Weights of a small transformer language model.
Architecture: LayerNorm before each block, biases on query, key and value, tied embeddings.
MLP neurons of a small language model. Each row is named by its layer, matrix (down: output weights) and neuron, and shows model dimensions 16-111. Each number is 500 + 40 x the weight over its row's rms, rounded and kept within 0 to 999. Numbers have three digits each.
After each neuron's rows, "raises" lists the tokens whose logits its output raises most directly, leaving later layers aside.

L5.down1573:468473513481380422552522486496532453584486577454532498455546537509503533519522483456488463532544600499492542552503466477528472502486417477546520467479453477609538554524499509545505476482462525546482476494487536500473434456560506521529458449485463535497489521558450529482556544503541505488
raises: "s ", "s, ", "s on", "s at the", "s | "

L5.down2190:409528509466463535481591478487488409465484427449479494482456482462452488597479495506524506536448485555516483442501588550495532508474510466490461462477501477487385465509460558547574415502498483520482506475513532488544495461469443518470547473482447564576503510495498470446524504563531469446
raises: " noted that", " stated that the", " stated", " claimed that", " said that"

L5.down878:561477510454506436488515474474544488510457485500499536464405466518488405502401496444475422440484476480520502515503577437518486531498461476496508537487473527472455526549486500475496449515476550552490464506447486449495485498542496494536443512465452534520512488464558477551527538424486482493
raises: "\n", "\n\n", "(s)", " / ", " (d"

L5.down2717:549518499484497464529515472499437512533417492546586486490496566472510527419547523504526526548496578463565464463528522573474478497499482479526470558491454533506461559526499495448520523481467505511469517479523526505457498519465575465433513546528462522571491523400521520565516520511489521510
raises: "ling", "l", "n", "lands", "est"

L5.down1028:489508496452572499531559508537591505453514481452438486527515429531507498558465548492504516526476431480524428449459466455409455511514471488516501489534542501391506546454509641557518456485523523503490575477465523455460393536517505548525444496496499469521524545502511510558539495518488474430
raises: " night", " day", " week", " Night", "day"

L5.down2569:511451476512571511526528519508539513512536435523496496541474445456493512509533514497490560565479549565458526531464440521476475507498510519516480525510537469508537556459498516507521574437507554436503551509522486494518398506476533476459425530448533526509508506504408432529524583489490513545
raises: ": R", ": T", "):", ": B", ": P"

L5.down2603:524514493507446525581535557484452421469467592509536570484496459470504468564516497477579556514586466479524484487510506448569445497431501534471542521459535464580530490478482507459532382520503559564485528529525511512505549504479494436532502513482591477505480499504553529567485434587479524473
raises: " December ", " June ", " January", " January ", " April "

L5.down254:498520491413480433509510513483541458501492495470496437539457509532459535471519523426472485512492476557482491474451490540433580502469482539484528507494442455406540539556507513526524451474473482411525498503432535494528497479456483520451592518493472460546478540469527469521502557504531537493
raises: " they", " she", " he", " held", " he had"

L5.down2206:492530445483527505435520457467481454469481539478491433566480546463496488486527606654444512501494525531492518480482529489510496519560516458500522524456508536503487510526448466520493485469401492440460489462440496512493526513461433509559528495520560490546541515477514455596516469458428384456
raises: " meet", " come to", " improve", " remain", " stop"

L5.down1698:512471455535472493460473463527481486517514506459539508478503470523510525476445467555494517463422510554532549455482488443558414452516505497506539488510526561487484580496531474539546453468473476510408462507467497449475472565519506425473493507500481510522546495473455496495445544477478453504
raises: ") are", " are", ") is", " have", " are the"

L5.down770:482520457481563466491487522553521532515502500505492480489492462496501568453446518416502521482541497466521519523506455433419549571578481445530476524503499444508426468520508558445466513555478543484473493453534487474472476464434563389483519583501527452511465502501523511580547538526548484500
raises: "\n", " During his", " After", " On ", "When"

L5.down2282:446530512500532548473591467491504510458536527565521495513473413512474514540492506501467509476542458468528501532563467515436508411427497429534504522569553434490479492556478514400471464470541457496488509480530509512461479489474504564403455522442562406507426489502492544562495559516478433510
raises: " January ", " December ", " June ", " November ", " October "

L5.down608:482460501491416543507421531428462467498485492493460483469484457455490513548506461494452498490440515497502505510468506400497468528512504458521490532476457450507527468538515487491458466391535506539541570476544482461582517449524516479523498470445504545485453485576563482463552550481481482544
raises: "ing (", "ing:", "ing |", "ings.", "ing | "

L5.down447:418491492514470503554495510565485424519522477470512403515438519451435503491476521490499469471491576507461573562499562518546516475471502495473539473504447478607569505615462526493433553477488463504532501513502534585550482484466539574460508503503545469509481440519532491532577527418464507497
raises: " the team", " they", " she", " his wife", " he"

L5.down1015:450497501578516506449556445455579464513485503454528493481514509502441433443526477529497466591502536452527581460442493468435486482515498433511500540529483533516481506553521515486485500460477440554448548508498494430425482516579473500532464504468475474516459484436482575552494495497484563464
raises: "y", ".", "y.", "n", "t."

L5.down1516:492531526512462535479548502417531549444516556444438543538507559559569476494487552511597433459427491504494469473501470544468498469472509495481579508480462458539523481492459524561377548461503494506520462522532547526460504526537526501488449418495527587509475512493544487491457541517440462432
raises: "s that", "s in", "s.", "s, which", "s, "

L5.down119:432461494472558494488488546555454498516495510519486488461395551527476511528513526520491620438504505434546452470502454512525489511482499520506505512533447530515481533495482505496508501548379546491496494522503481569489466491579473509450481572475477493491519410495531459473534568459439546524
raises: " to the", " to S", " to that", " to", " it to"

L5.down2750:435503514455498445487503549564530463442468520513507449504530503452603435564479507465472484526522464548490516514426535551512509439512507451480494456543436497476538448476535480504460448574446507495448528482491485489459463492588500529442507482455462520475607531512477485549506473545495419526
raises: "ki", "ky", "k.", "k", "kin"

L5.down246:528482514532492487529467517512487461507540538492507566575520467500521464513517484470544536513486498566489489536510513488470515509509522502471487492481480504531529472468484484562420504501499495584571461505485501443601567526510493558481489530550477502518507543454591478506537520490518410531
raises: "9", "8", "7", "13", "49"

L5.down1949:537459523494456542498540525505546495476467566469441460415484499501506439527497521466513397567404457435511478497548521509532562550493522480522440457565502531527495494540429461462481521470508497479448456442522541502508586496533582475444517501528501504505516472501549500514452496497508497450
raises: "it", "iny", "ia", "t", "id"

L5.down1500:467521482416467597524428494463533487557476474558485500483521436490551505488579516512540611534508500518510440476437586551538487521449486514433536488547469522542467515531515429450551472589516535526552514436497504505558478495545498528489543438473499458442440511526462509507549466513569532478
raises: " northeast", " in the south", " north", " southwest", " east"

L5.down1234:460546483447508486516486518440507459495501588549549511457458598517542430516545591500497498487550492495512503461534519439508554539538479436541566512484455501497490502496562493490559511523558546456452535423532543506519473448454498496484525496508447490539550510491509541503438483551474497519
raises: "–", "-", "in", "1", "ing"

L5.down314:504466522507435498530482490497513559512528548496555499513485418476478491524504480443531527493489448559448498545540513473463506475506530520531479564495472502534520524508490494533395498460544523510562494527512511495553524498527509607433455534484515527490505503479572504456527528513495417544
raises: "0", "264", "250", "305", "167"

L5.down2768:521517470430448584478475504509532506505543487456518478501584462614507478536570529546455547481535531540480593501491481488526526509561518519492482461455473541485479545491520451471489440473503495490465489614549496458510510454462471491470511496460506524573511442440504533519504415524506520424
raises: "'s", "'s most", "s'", "'", "a's"

L5.down1801:541521550487521487501519472490507503489509513498515568412447509459487562487460477537536456491509559565449491547510514563530449491566544448534531454488502534409436503458515457524471541493501472506453512476508548493473442482477493440522453444488490484534504501437501583464492469529531458409
raises: "s)", "s to", "s that", "s", "s\""

L5.down2724:530516564474565470499499523575472452521488487473537492519425515527473491523507543497515501515537457542537496463466504508575477484510508439475498509502522533577549460552439488453529473453444502535513471532457466460524487468475522441473528460446565489514597421538503444536488477522426490540
raises: " to take", " to do", " to escape", " to make", " to work"

L5.down50:461441475493511567581490530472538508457450487551491491471472496533561513493465512522558606502484548555398490468535453447510487493464490490496534426556512502506484543544433495506566524513497560514462496509496482452492509435481470542430439544556479513510524506515495492468520528571509503497
raises: "20", "23", "30", "31", "27"

L5.down2373:511448521460509515459443482544499458450468456470509518481517481499499530561510475467520469522485470519486565522489475514493532467549490459491508553467555470601514523590459526488506468531489530513513504482484475506523453504516536498502435500496482556499513504500500534526569529470558488543
raises: "\n\n", " In ", " It was", "\n", " After"

L5.down3061:517477494453497401557447467486539491440576466454452541511511446436517627468513534546544542555459514537507576416470531454519485521497475528485549565428424496489575516522538433458490584494528514467371482453547552485485538528545491481575450438511458521523521526517424507509491420473537511514
raises: ");", ")", "),", ") ", ") ="

L5.down2736:486447485492442416567522445497455524511511549495532464532550495514480452486548536569505521527485535524517494478554489360409503517461545570484506516553499519510472504491450447423477501569436454481468496484537533476548509433521510568443509486500486447515508501512406535516479451527418444490
raises: "ied", "che", "g.", "ach", "co"

L5.down84:568494441536467470493512466543468507448500551531517575497434511459459476505490570531484502553478601539493480470482499499504469519559476476432516442518571506502533552482380524450562525458482502563517563535415550492509512545430585480474483507438523521563475529547469479497504626510479538461
raises: " =", "a =", " was born", ", is a", "} ="

L5.down2978:461480543554503602527496540545427507502494522521552472473514602533581485532463506419564543555489525511513508484381478490468449475442532472529512494526400564445497508512519468557467558512545510502470479490461602454443474475528495512509477477557484480541513466446507468531379463553526431469
raises: "c", "h", "p", "gg", "bi"

L5.down2019:487558538559438564444560460464478467530528476485472496521524486511482485449546520498385560514540486466567485481458538481545516485446486511454482466464483477442482535473499469519507511414458495496420469521497524497531430468494467485491512489505526494531543543475438449468475504481491468457
raises: " will be", " could be", " should be", " took place", " would be"

L5.down2828:501464516553467483544544500495497468502584515457534447569464526532488523531550467539531483498527472583536522487532420500494477464473434475551521441533451524544523434539469434569534550508526492585441535534514494482548574472501469541479487519491461451435521535507524494468539457518482535495
raises: "23", "22", "16", "13", "1"

L5.down93:528507470480493526463584542479421603514497523458508494542524529527468505506476489523516538455439549517485491476512432440468527558531450484437560512587515483494493534455509499446533450525466557484484529536490512498520497517488515423510576543510542516531495509553495492445514503566501447552
raises: "en,", "en ", "en.", "en |", "en"

L5.down1602:542449503398521485521510529463523494442496466497586495502417532554509490559520517526456405483568471514536558503532547438478465569536457379530456496496541498472476532464442530508467444519459547501458545472535483525477516523501556503447479521512439478488531470474505491514530418512494498448
raises: " and I", " I'm", "'", " I", ", I"

L5.down2987:603494491472493516492442508481462562505509510536494493496454435502473563528553463498506471457501557496462494531532521568450521562544433536488478521555477487490568387561528527470561527598509529482533527503516550561502513522503473532542487532446390452451505455470485506544454417547502483500
raises: " he", " it is", " they", " they were", " it was"

L5.down3009:471505458517525521466498472470520450454515500510530505541519515484492510522497479504462474495485464543503465529518587485556444512520497510535523486520562459501489532546510552430528501527540488453482516537466492573511541544509519448486508487442529373523617519488434505481525537528491529511
raises: "- Website: www.", "- \"", "- La", "- Website:", "-"

L5.down1286:457463469451508536456486520548527487510523450534444487445512500540462479476636535505543481462505511399459531469448549444510446560551492575540552527521550536533454446518439532526511486528579475496478472453533473469464474516504523558499478493480520589569500542542541558502521547553514441453
raises: "ing", "ing to", "ing for", "ing ", "ing to the"